python train.py --n_layer=9 --positions="learned+rope" --rope_base=10000.0 --rope_fraction=1.0 --bias="all" --init="trunc" --init_std_o=0.0 --batch_tokens=[16384, 32768, 65536] --seq_len=512 --train_tokens=178700000 --dataset="wikipedia_en"
MLP neurons of a small language model. Each row is named by its layer, matrix (up: input weights) and neuron, and shows model dimensions 48-175. Each number is 128 + 24 x the weight over its row's rms, rounded and kept within 0 to 255. Numbers have three digits each.
Before each neuron's rows, "fires on" lists the tokens most often at its 100 highest values on Wikipedia text that the model never trained on.

fires on: " a", " t", " rel", " of", " "
L5.up63:170142133140147111100091142108147168140160157145123154120146132146101150121149153114125139140129144161128080154119131135146144162157153134084092132067114149127111153114084099141102131142150115102133126138187076105147161094136127134117154132125118150102132114105119107120143123125128164140111131151159106118083115119143117131109090131138100124144098149141143153157119135129132126141083

fires on: " in", ":", " on", " since", " of"
L5.up324:135105156090111111110150178149125105109178159131133171137153124140148130113129117119142123130114148133117105170120158132111140128140160121133101117165143156159142174145157108150130115134155154097115144165132065110150126153142135110133114105107142083154100079142083113076155156113076096118121111097149128143160131131124139138124134106125147098093140099162154120113089164138127098097148

fires on: " to", " they", ".", " for", " |", ";"
L4.up371:154133143147092121127104162129086110091138164133146165082168187135112156147127117102104119137141150183106124121118132100116142117151122053183093110123106107107152094128137156137106155143110155107105127113119176129142148159119118125121147115111157138122076107158108100143150122141090117116134141131101119123140141135113155111106147144139112124089148131123092095125091109149093144127110

fires on: "==\n", " ==\n", "=", ",", " and", ".\n\n"
L5.up694:087131117115138135133117099132157122148146131120131101139133107112142104131184144140182091170113120113101109088157129145145137104128135106072119144164150153114096152119157139090113141108101138147155129177120132122149170063133176101126113177091109152115136095100145129121105151099116154140143124149141123147106114106127120138092163124155140130083129076121084179105133125119131172107136

fires on: " of", " for", " from", " After", " by", " during"
L4.up262:127084131102135078112106129175121090116173101128085115183110132172160130115088145105136187074142136106126108137130143160134137164113116138092102099136134135129110125098132137114138111130150169084181089135155112157111119117122144159145146112115089132119115122147124129134189089136108133165171070111089124163134084134119111108176139165100129141116141112136120103143126113128138122163144

fires on: " as", " in"
L4.up596:131146085151110110108143118155132121155151139126125150146095101128132135083118113088107127125131152143143120128142127121110139121101121092118108141090160135124136166090153130148140146139148136141155150139100125122116107145140116112140140089098121130166143130137133164140145162127078139112161127111135123105144129166120143116164116150148145090112088088169134148150065191104127124118160

fires on: " K", " |", " N", " Am", " Mar"
L5.up281:124132127147124119127107141102120162149119146129092137124122158110160122113146112153137138120120103101124157160165142138107132081118156095134109154149146167139167100145145085120141167126165119173171137134065108069128067160147122140154132096121154109089135126123170131197147160181149169115144142122133142178138120123153115121122088158094168146143122133149125158159155107131148148138117

fires on: ","
L4.up556:131101135149144125140091104103130128139112155099105089098124127136101111183142097114146142140121111132105130124146119140131131140140107108149139129128173130118148144124154135137137138097094151152141122160139123128105176071143140131061119129151120163156135139156121172052136152127131157103116120109154104117147129076144124062118140151144158110085133104094099140128109129129113125095169

fires on: " and", " by", "il", ".", " &", "t"
L4.up124:091098101178134137127070149183095162153123107168110139134137143125114146161100141146130128101120131114129145151137133090152139152124090140133157137163125130150133107159152092141124133116095122139157112103080146131141136129134149121114080121122124164118183123100130097095150114147106125167118144151145129126118087135120117124163152114182128106084145112145121162121135166128136122107135

fires on: " m", "om", "m", " re", " qu", " cont"
L5.up459:087129133122147084132120142100146099119083132111166125145130089170147153128134132127135118105129127102138124125114093169119133101109106125147116125152131176174132130127148122139077143119129110088120128145152167170180140089082111147122091103097120122127114170126089127141131152126137157138105136159168137142148119169157120152108140121118101106175090168116128143163097132140177085140131

fires on: " and", "os", " It", " it", " the", " The"
L5.up363:195155159110165083106121151123112143113091157110110147113159145095131132151174135142104144140122101136134094116112103108137103093134136128137169164074125152110159126113121168150120175135101135115103147129136178111149136140117086155115073141145105159126182096104130121119135124129138105137172120089130163190165117110092141121114131126100136120106103163140142114120132139141181143116103

fires on: " from", " by", " with", " stud", " over", "it"
L5.up145:107086125103150147155117147170086130125163077160122137165114138097170156127135119130143161144097144157097110097144126113105149093149131106126145089192138131135105155145108098134133137125154099099108164128169101135138119111107159137117146106138127152115124084138125124152115113142135160107120105142151189068165115139121134121094163152088125139166090133167097098096148127128125120112096

fires on: " ", ":", "36", "ess"
L4.up754:113118119125112082139135131114115164122124147166152088110114154153161118114122116145144127140145077103116092145094117159127138125127116157107180148170136148180127117116091093123137145159078106131150153125161108083143120137110139079135119103117106116102113153129088113115125132170121179148126114136130155116104119102135149134128143123137124158088170147127140103087137153130155166147104

fires on: " ", " /", " as", " more", "6"
L4.up710:168122071125100115130123129123166112124130116091151123157117117113140157110133132131115146133152117110071167163131142157101138128164117087176117137123120174119110154103112136147105126139138112101126119097110173109166137171113110146119144136108144106109139118087107088106156165138111149112118149134133124123115119145093129117129148099109122108111109140136165184122147102087178152152174

fires on: " |", " ", "ed", " and", "ated", " km"
L4.up396:122127142194101126104132135142139111127097108146173116117112159111124128115164160163127120105117138132166113151144130102090118131127083142144122105150166127115132106132099097129143160138120144167148113095120113153123101140144118124120116093095157108170163146073107106128163120106127189095169161148119115169076084121097130148088130112150111155128142132156161161132123163111132115142150

fires on: "-", " of", ")", "%", " a", ".\n\n"
L5.up304:133111096072121112097095108105107110144149115081104107119121123126139156189159115149128132176145117116104132161124147148114151134124064129113151128126160143114104123112133129105132093151125164129160144115139101118125177103126160128111134119117075114119088156096142136150150129142177133171145146118164162135138124099090117116142178109112193080088117086118104125141169105160149149153130

fires on: " \"", " with", "6", " after", " that", " to"
L4.up277:142150109110116109121072127092118120112138139084101093115105132119141098133143117182111159102104166129107137134105125126155148110162151142124137074181201126168091155162135142134088122106132114143128097121112148111140180106106124138125167089134124138101088110127170122107127108154137144110136120112145129090140071149121149169121154147137124140117116122128113146139104158127118139212087

fires on: "or", " as", " /", "z", "er"
L4.up137:169127077085088132135110131122117103114073112113102118129136094084132138129167152083112159130114121104129160109168164131119125125095136138129138136112125124086169146105128109145147141174111130140141155161162223117169130160124078145135119133100116089115130130129086158157180127142134098169146130152123130164078136121126137123123108162115144099126139111158166094113113119114122118117118

fires on: ",", " |", ":"
L4.up258:127126074134128116126122103149148092089148140170132124107128084171173110098084153150101149128148105152130157124122093133109093135100093130109130147083105112156123110098133140155163135122108134116140144140142128119111118141078099145156127114093127151102117134187092126099124116089151133170116178127105158107102187149101125142124161141138161150145157160112104132120126166117115142122147

fires on: "i", "et", "er", "e", "est", "os"
L4.up532:136111094151097150111101146117126133113124105153125131094066126175126107138152098110083155148159133147110155134114153140118177130091107162120144140151190117139126141098111109120133137119122090110161153194165165124128130097149089131110096116124128148164151153104104139121109111145155152136103167147133128126142166081173119109154136106163143170118110148145116157099093127138113139140122

fires on: ".\n\n", " |\n\n"
L5.up737:138145108142128144172090108136147118134134075149140138136092143151145133129126130140103131129108102132138093148087064128075098121126114159122133086169134134097095123103158139151135119139124120144104136110145090113113135128135131117143099108165103185194145101122183153150152123133134083160139113113085130143108093146145127136134105143058092148095133129156152116143120140117163107139162

fires on: " and", ","
L5.up747:132101108145125101162104085166135151116076107163128093129104102114136144164130166141134107135116172117089119123142100150119120110188127113110125109152123146152137124106124155093115156140159134119146118139130113159114104085141141123080054150114102108160160122120116112187146131105121173139138132135100174132116111093162124134113111116149117192095140166124090128117172140145143106132131

fires on: " h", "st", " j", " st", "="
L5.up101:100132131166126114124108121100104136152111167150154114098097106100143091074073129081155114127124146174132069155097100145122124098107130130120145112127100114129107129128112141103135135095119136136094157166115089116120198103148110169096158122137129126158163098110106144160114142106106103156113130145119152195156117162156139192125130137141099166092137107161103110147108157119153121132115

fires on: " ("
L5.up27:132129147099150098118122114167106184132115127112108076106145130177138148135092124129155133112106122145115126128089093142146152147129110148152137117102124115059115109150154131124162147131111165102137124147083113137128152107174105101123094127114136167159102156117124153148120081082117156129120116116131122112121125133153138101124140174151096110108132074143140113155162149093096114141106

fires on: " is", " a", " was", ",", " who", " ("
L4.up14:144093111175084134117084109157128176194141117079106139116137100157115117209146116122075131123115146151090115110132121123115142163113146115123116161119140107153105147119111123175137114095138131139117109158115151119082135130128107117130123164126130118114103117139120186120098138144137135137108124122109124144094128132156139127120122149126082137121107108129155151156129112160136159108135

fires on: " |", " (", ".\n\n"
L4.up95:139123138154155124132114130154098148141118081129105126163154147144144100158080099120150153118120116138089083148106094140103112135134132142122164073124125109106076104145150104140098106138147139144138157140149115130095177142154127126140167132144092140173123142167123168155124122102119163144151122108124130099142114134148091140116104125121122144105117102160183147101140126143160115153168

fires on: " b", "b", "re", "B", " h", " two"
L4.up214:124131136122143119137177141129112128099104135144124098126118138120155123104136101143143091102106136147169108116131130100139109146145129133131091116121134094102136192147122153113133128107121122109136146147121137159142154145129119118158143137141125103122135137089086089143161098154101104147151108154095179099096097106152112138143127106184123130142131135106065080137121123124122128077125

fires on: ".", " ", "ver", ".\n\n", "t"
L4.up692:154127091142158196146079098104133156119166156114100127090156165114113155177090108092156156083179152136154079160119115105131157132175145105146103162118163153114100162110140090161103139117153149146142117147118138118134137129156180143144105114106102148103147129091137133112119140085115154159085132145137118103129136143119096113136130111109141101126131121158147091120089164122135150104125

fires on: " Br", " Gr", "c", " br", "all", "gr"
L4.up382:121088124135118154124131119130154110126160151145139115106122157161123086149149111152168091115123145110136128090093146097112126072106138148127084151136125134130107147093075128126131091111150173116166095102123110112118123164093111092146140147170111102120079104099142141127138150159107172137103158117123050151180102145088128139137160129100164105143128115142160181138128155068162129141117

fires on: ".\n\n", "==\n\n", "==\n", ".\"\n\n"
L4.up695:166114140110146126105119103103121113137130078170150148180160147142114126162086136130168139125130092166155082141071074133120133128122117112132102083121162110130126124141138110081133081137112157140132154149164100107106166145158153144106118122126142167160161102145135152102166109108113148128176078091134094158088091144137132141131096183134142157134120100139154110145155150134175111115161

fires on: " |\n", " (", " ", " |", "\n", "3"
L5.up88:093088149149117145116122176108082183132134100091131130146131131153099077121155133130131126069143120120118101103110105154096164105116160118142132140133124087130117145126148120123127122120102151124131122179093128116084114125135070125159136111127121129157132114132154140163172145126119171121147150081148148153098127144131119128152104145171142137099090136152154140127139144082098120176123

fires on: ",", "'", "\""
L4.up272:176126113145127123116118137115111127070129129102120106109141138135140143152118149100095131095141112115093132157097112060127128128133111131158119097120118139169125131151122133131105170184178121136107100130105161153116143142122106113132107111125156150119143125138112142118117126104139123134082150166093093143172114126114112157094157129172110137110086083115161133089142132180120109133133

fires on: " al", " |", " and", "|", "y"
L5.up752:142124096129157129096110163130123108159103114190167149141104124128139098101118141139115108127122162122142101067134156139128109149146119150155111154133147155127157151119084138132138131137165098173124135126141135115129079139085113119139098142105122107149131134102149134135154172095096148172096107063132113112122137126147091159125122136106091120173097118134140122174111123145170146131132

fires on: "at", "il", "ir", "h", "it", "al"
L4.up136:119148099129133130111100114161104131113147124142127138121105119118131145081092158110093127105155154084109133125149154137092160090094127168175152173070154137165120126112137094135144079140126122134134079112134137130104131129133088107128154142125141117148082164122112128106140136131058162117155143104184092093112130157162127115152143132122112082140097180122103131121126100162149096126164

fires on: " a", " t", " |", "–", " that", "-"
L4.up410:157138121113116160160101109153140143115141173166087115124138132098102133120144151083131128090125134180134126125118155129136135093085132137095155152122132189096136157110141117144087182141098121162149121122171110136128141135126111135140148159134133152143132103181134090128166123094112107149114143126140149124128158117146124143111134134173110108097139114159134136162145133064123139155140

fires on: " by", ":", "M", " with"
L4.up254:054101117104152115142161116121094134139143128162137118134089151162150190128158147126135124174129107134113118159182103115136120124143124096114153122143132148138114146119123140061150124147119106134135119145157105123142148121103154191110122158096130125133120111091102165114137070116128091087113165116133097145128097155167112093135122152111160151121121116145067120129144101159128126185131

fires on: ",", " and", "\n", " =\n\n", ")", "),"
L5.up751:140140167141134150121148142121120142094112104072119112083105128153129097124112148135144141097139141136085089113146095117076145106124132144082135142116145125111110144114137146139151150139111139159120118140083156165114161112094131132165121158101133151139154132139120128113187132149106125155144124153106112116138099141119122105084157142148146138165125121132171172129159121124115150140166

fires on: " of", "t", " D", " ", " I", "°N"
L5.up98:174122073128120134140121113128141147144159124104124136101114115097096096138134128135091139165119135108089080119079109152109133124148128154114130108104134164129167139121166132116124175132136104100151105138127118106148089162086182080138144096141125146107159145126124105123120141132139158135156148152121166128083150128123087128124123093176168074147167150108155100149135127131137102095135

fires on: " as", "ar", " ent", " where", " Gar"
L4.up39:126143123128121137132130121109134130157102098166121132115097103155126129129181143109158101092124119110104137131127112128128120064162108089158113134196116105185141148101122131156094162108118094099085180091176155124144129111140106156120098159141138123119116092137103129137137139128099149142138154125142161092114115105130122117122102148144123097164128157166130151113107180109171143109135

fires on: " a", " an"
L4.up344:103157108114126140139093105110137097117160168109100103184162142176149131141132145082141123145115098111071133103132155132123113148132126082155107153157161113149134092130108117124168112138137155102146165067178115143114139156097130095126096114118115163112133123098139125115090156105124154120149141107125164122162122159138150126099172146191138110156132141127112122125125095104189146157123

fires on: ".", ";", "2", ")."
L4.up90:137149129164083152173127147099130086116147129100088119087133087128116111094127100107130146135116083103114133168102130106102144129139144089145110091149160085132097106108116146144123120118125185119161154137095077106101104119091168131151137140128123117114124127114126128093140176119134189123181087141160143132149106141099129130166142175151133146156117135137088150096111120137140099114164

fires on: " that", "6", "5", "ro", "ab"
L4.up529:148152111108060153090123140106062156167127059125114127143110093075136119128140099123148134142131144138094112152133111156106177089121129116125123096153151128164138118106150134173091113148132097129152126128151084141126127135122099129136123103154125149133110158103122146126147139128176153112139166138142144129087087107126148163092131145126107085098142124080156141140150102119126122153142

fires on: "l", "y", "t", "s", "m", "gr"
L4.up374:173160148131114143147173153102103132106122120148164089100139099110108136113113139110123068129104121109148146116131154120125113119102133060087120140116127118132129157128128118136108093127103124102085063112129105136126185128136163139107123154160117130153118088162120093168150139137123171140137135143111111138135118118144120177101156102113118079135129158142113140169125167114160122136168

fires on: " to", " and", " of", " ", " for", " by"
L4.up498:118138088094113118182132136169097159147130122145105176112110137156111144165102116171117092109111112127134099155115137115118147129141124141104130108144136124085157135113073103112149080135178103115112082102105172128152130143120134148128158121111142137151114106088121119090143146152106121160128147122112083136113071131114137185121152070131107177152141147132120153119160137138110131117125

fires on: " as", " sc", " to", " with", " for", " by"
L4.up50:091093146113160145147126107131110135132146116154082130142129112139138141117175150105122138118101089131128169144120153104149122151111108058136123087123127170164095114090132165134118113157176091109133130082141116138094109131097121202161074127112100131141166104133107109102123138145114140148104138152082105176144108116104114149146102165120150121109113140132155106110134142111132145115155

fires on: ","
L4.up455:111126079074095141168118092076099116132123171135131127090164135091143117169128113131092149172136119154133122138147139103104191130130102115154097140137117083131107104142160156142126160079130143141131155153137082134116105096121148148101144087128129107139114117143121145077140114139166154112142126128156101104165143100127162122074141109127151154129135145116111130110087103153142094082129

fires on: ",", " was", " is"
L5.up434:095102139120137093074143099107147167139184172121118093118121119135131134153115109090166123133107132123091109150128169173110134144131106098086159108092115107113124141062171140142118137132130130117193134125147117069131131201134121137094177132125094115122117143134129156140130158140132146086141118116132140142103167135171088159143135155141112116103132123103123153131132122098119139127113

fires on: " |", ",", "n", " or", "ad", " and"
L4.up248:142099123172105127091109106105130131133145139143124119144123123163092093113137156086116193124146093124132135100137091133107118077116141162137140131183094138111113112164106131181105156158136138137128075083157067146107133170185109087101129078144113165072139104141120115121131159114166131140090128153126124124117111127129114124146160116111140121126121128133113127167123108092160120135162

fires on: " when", ".", " where", " but", " while"
L4.up459:128116134148094162120136100084103156143133118113152135101136135143151108182161114134154090117112100133140130129114145130121139113154142121132112116127146118150107110115168114149163141078122136084157133147149088105105141119110121131094152155091096128185152140115125119103144138126113137115159141137145134116089092118104134143095098168114094116180154132155152129120127101154149140082170

fires on: " |", "er", "m"
L4.up45:133102125132130148114129094103140130111091173128113146116138127141163185095135166118122209097103113088144095117100084114123114095151105117138106137127178103115108121116133140143096096129107125146143137125173131143149109137141126124112122065121058139127133145115136093158148114120190132121127129183120103155133117136123129180124099114171061121124112156167100126137097154112125122171117

fires on: " R", " cl", " sc", "l", " Sc"
L4.up578:126115130120108151101143101158135132103082117125119082124125102096175124131118108119125138138123152129096167093123073148180149124103116062170166115153159116129124178099149123138140143128141098137119149081142151103151165124118129113103152127150110139111159129112146130131149132129114130137092136112122155100108120117121142112064150186109147107129146170173157119116136092113120126134145

fires on: ".\n\n", "ern", "ras"
L4.up638:067139151096118139098117098088153112121161130093133133122085109124097119163156133127157147148132124128131048106167152125139108113096149127135126116146106163140104148095137129112140110138128148121116130118184088153131165158108148153148140157140136147121139135103135133071130093121117117146145147149159103129104157149157151104124139105133157103130106110076111140090130119148127150121108

fires on: ",", "6", "5"
L4.up213:094133075116123147128104094119159087108117121153138116086167128125103122111167125087159113187132104151142124119101135095121188137175108106162123121159121095150103126116140131138110127089134138169154138130129119166148137132112096142130139139126078098121069139102103128143117164138154149099134087138103092107116074138180164119115143111154161135113131108107113158151116156161171147087160

fires on: ",", "–", "-", ":", " -", " –"
L4.up44:118152143089086145136140159136124163110143136185121120134147086125094151148107167137040171123135081194141156123088125133131113126114087129122123124123120097135121128113135143169173110116051118138137128149103147146095110169108124135117145139108134111092106117166111147134145148124113132147093170130125161150123162136151175115138141149153103075114159161111140078130134150141124113139146

fires on: "or", " that", "form", " after", "ed", "9"
L5.up133:113131083120108112135129154102106144142083183113144127139114121128159119179122104132096137124115128128100121152130134085147169139135187089126150138137127127107106167145139166151117119125133161153151109180154114159166162097055157133104139093137137113105113142120145138127108125119105128105161158171092090104089123138121088092097149127120097094145145112105121137108104130113110105127101

fires on: " ", "[", " (", "197", "c"
L4.up49:130164094124150122174153100146131124116137134106115090112105136177139120096167124099149094097123132108147146134101124135146169157149123112132133126153146121085134131119148101121100157147178173105095102141101137101154154133123123093122130140138104119139088110135106163114105124156098151100152118154110163134165185073162132141131122142115071104104135094152099081110164136147094101099165

fires on: " of", " years"
L4.up75:162108099147153143132162129126103121145121122108137171157107123120108127142101112100145151130115122126080124156126118123118161154146128152099102102185180140098115173121199114107146132127125136074107088134067087141140153089107161094136121143162095168149115075130129088119116136125131130107164140080149164133081117115133140141139131117140152130125067115109121119116168155163129133100156

fires on: ","
L5.up475:148113098151120151149160083147143083173128156128115171095133093108140111180135129133117113131110109160188110115152120125157170135160142145109102139150108135114145162136123110155139123086095189147130097105133092123127160102134130124137158104131104093127144119096122132136145141145129136116123138129126122099100077124172142162136119106120131103080131123130094140124154131177148122132132

fires on: " and", "reg", " bas"
L5.up533:118124150139150140096137114153119149131081108159141142124081161115142112148121150106098135117129146145157117116123129113102155109144147121155119100134117183151137128129129127091123099125141119133103082124095139129098098106129115129147120131127171090122119153107141149170153158143121122133071156121136136135099079142132109117139096133090103145136189160161085161111108152130143136089146

fires on: " |", "'s", "|", " (", "-"
L4.up167:115136147137161115141147086105087100181130148124130106145092096131125097116117160105129118115136159133129117161101108068098119119105126079135167129120140131114096106083113128116094117117147093144167139113094089160120100192128105125148113114138125123096168123134144129156152122094177149155130133143136094164119141104151088165151105117178106144097107124140129160165114117150104177123136

fires on: "c", "por", "id", " a", "gr", " the"
L5.up261:173136110138119145134103176148175115095135129152124121102128121123129102131143118125159114165096109095156133127099121115148135132128154165111103123092140119151130147129161100139083143151089088092163089103133114184123154130184125144098157106117145133115117129093114131150136115134105136161112121112095080144163111106091126098121148096159131094129091130113137129147158090088156170095099

fires on: " at", " for", " on", " by", " to"
L5.up300:127123129110166102102143148121146151138142088116087167095118113136132116124154112125128114122119074183100150134199152150118152067128079069159152119129132118104132104121127148121143151169139139123136142114136117079118138095122119135113172115121088081143172109147137102154122126145131152185170133123164119160134134150089122113102087160152156101144144142110139116132122173122135076109110

fires on: "|", " |", "ir", "r", " Democratic", "y"
L4.up445:078123141132119177118166111154167082140137129130129132138125099128135090159125106163142139081154113112141121110117130134118126137104113137197136159116131109155113101166120145181151167117166133144124084095090133159108133154133131143114133132115130154122125117165158144146119137105149130155121129095108114131141144094102099113133138149080109100092155152128092089086141179150126138116123

fires on: " be", ",", " in", "ann", " a"
L4.up568:121120112146106150072180091154145127118136129132117153131101093140110109154130080145145158138099129131129131097113128137103135130104102100151138110112151091106141111079145144142161157112106136120139144139171096113117136092177124178080109130122122097112135137181125150120142178143147162131127115097146125114115144108086122096141127097124166092147163132114121107185108107125127114119088

fires on: ":", ",", "ac", "ab", " and", "b"
L4.up304:156114152122130134116111134136126147127113133125153123143095120130149138146157144144088145089147110110103075124145136097110146148092065171139110105189165165155100129100149124163112096104080109105128105157107115115112123142151120134136146143097139158161154124106121159114134163095134145126155136137148176138169179122107133118108125102139113069101148167109123122098166126131137116127192

fires on: "t", "r", "re", "ent", "is", "m"
L5.up497:115121065135125162134130140104111091117152095154136190111114127108150118087135132122088148160121105097127150138115130140116134117136133109085122130135167137131154164174164134159144146168097150098152090112113117168118144157091159135115104146117120101093092146142127135121124151138133152145149154121159102159147090118148123172156099091104155117117116095149125156169155106178151132132160

fires on: "b", " Cap", " b", ".", "rop", "B"
L4.up635:136108126163137065130147122105092105138104087150084128155144084147124090163130120125103076117126084120141133131114116128141103179092133131128097082163098107109121149109148132128144166125115132139142129134134126137183152138135131162178114158134139165150127118099130110139092133157134105103180110145105136156130123129166107155135116132145146124098132090159106149139174086158139162127125

fires on: "th", " |", " of", "h", "y"
L4.up482:097140102113102153140137126154152148147159138138137155090095118183127115119116162123132108082140113111125138112118107117092165084150070142146103167059152130142133125151147083105131097117107119127102095110144103134129173089117097118109140126145102122144120110141123123144129144095138146131106123117124155155211137114132128091106152155156137161097107132174143126124109158186142102132077

fires on: " where", " as", " in", " but", ").", ";"
L4.up721:128124100120146129147087129151112164163132087131122125131133145113135096183146093104165144136117107139104094143140131139078116119117124093132127124125129087154114086112186124159158119091109167116150122135147059153126123113108140141106147118103088127129113164147137172131127119093106153188168109145130123120139123148117135106148126185101143100129137171145162104129107147079156119124149

fires on: "t", "ver", " del", "-t", " t", "ated"
L5.up164:147081133147124133155080133134097153121137134174142073142127129151148168104133107118151127120154093147136097149137135126138154145156104128131120133128171121128104141132090120120070192146091128125171084163138131189107130148152141089155091163110088155134148115141144098165140142132103155120151133130118150180104143087171137136097154127167103100159125174114149149121106139138102091120124

fires on: ",", "ir", "I", " was"
L4.up299:141135143161109136114155152159106139179127112093085113164135095111164124130097146129147149121120108135090122138108119121152132117107110148115138122103157133131149155165113181163102140184127100130056099134136112120097112125164076128090133087101092173122125085185093134108172120116106159094110123129174121123118176109132134144112131144149093120118128105104119160133157118165130103130068

fires on: "m", " as", " activ", "in", "s"
L4.up560:111141175159143102126136140133122124156123129159165110123133147164127119103153133068155131165115106077142160120134113096117161107109114115149087142151147161112074115106123135155173155106122089103111099114134134100116134078108139134097130095087153114129103129142080103132170102143088151094120108175146147113098114153136133136168144119133103100149081129099135180156149138153171143151151

fires on: " by", "in", "om", "em", "is", "il"
L4.up580:153122143130127166134169146175106120073065098174098142112115135151162139098065129178128112119129128122082134108089140097152166149131147154110117113136142130161126166089118153117148144108093108114119143131187098107153100137109111108121154141138127176166138129133161142105142137158117149110125150087127126137136107141079113130146111139143119121146110078145143123122124141165129114110137

fires on: " |"
L4.up276:167108125173106124158136113151103170113112153121138091098136135129129108126115109120128102139118152144130103119151138151094107151136158100167128117143156106082132118150114132067114148130103122115121104148165098069119093099093135126129152119123131114153133096131109119138127117091111128153103160121143129100135172114197144085109141104149127116126143138147118143122125152177116123114115

fires on: "),", ",", " and", " =\n\n", " was"
L5.up709:110116108132114139159102116108143172186132173111120115167121136097136139153130164110112117122127118071100110132147124149116138121132119128097121139125160170112080122124116153115153177145103128127132119157167157106109145131108099126105131156107067103139124138088141150100185151091133128090128142083126080147120084148146131112121142162147138163120123186161089153118134109105138152132144

fires on: " time", " years", " and", ",", " year"
L5.up563:083103162099113117119123118097120144158124117118108075126107128133159116147153150119150162093139129142132084130123121084153156123153158155077111130149089155127104138137158170144165154080119160160118145158058140137105121128163134115143114122115146146128134181111141111116166178133074139105147119130163143143149115127180133148149176092109151106141148118141115135119150129157101104101135

fires on: "re", ":", " de", "le", " career", " des"
L5.up26:112149136091118151135135146118089128156131116169134206183067106120172135119108121098174111118140103098109139063149111137095121108139115107151137101159140128136106146128096146134111124141148103142176107132112109141073136109116129170166121131113104096110113161117124123122141122161097137114138142086174106108107131159130134097120141109120152151145105154114110108128147150110153127132133

fires on: ",", " is", "ays"
L5.up602:121104145138096073114109130139125157178141131099097145161125115162123118160110133129165162081151141112130120130134172141135141144110140122108072131113140110140107134154131137114188172119137119117142116131151145131140091166145142198145126122097115139092114090140086164110130175115127156085123163120123132138128140103186114110144125137126139104106133137147114140140160115053107147116161

fires on: " It", " it", " that", " and", " ", " also"
L5.up319:126158139092190128086148116127117114152126147123099163102120135123148084132142100155129111142132162092108123141197094118114113139144166114142137158140063179156142153148115155154129152155151174146135102100090145122141167110109097124113123140106118087058143119093159130112095143108156127134148152123135112125110157107120143130097097131134119101125107136176142099094127113156168161122112

fires on: " and", ",", "on", "eter", " of", "ew"
L4.up185:121099156093122116113143141095120123154132159082081152144155073143145099128100164124136155129084119174119098171132132112106104118129090120124123141117152117113098096132107169081160140155120108093148138126154119127122083101173126124165115116100123142107177187131155114126171142112136153147114169157119175160138103132172102090151163174157127142138133140121138169135117143146103142126160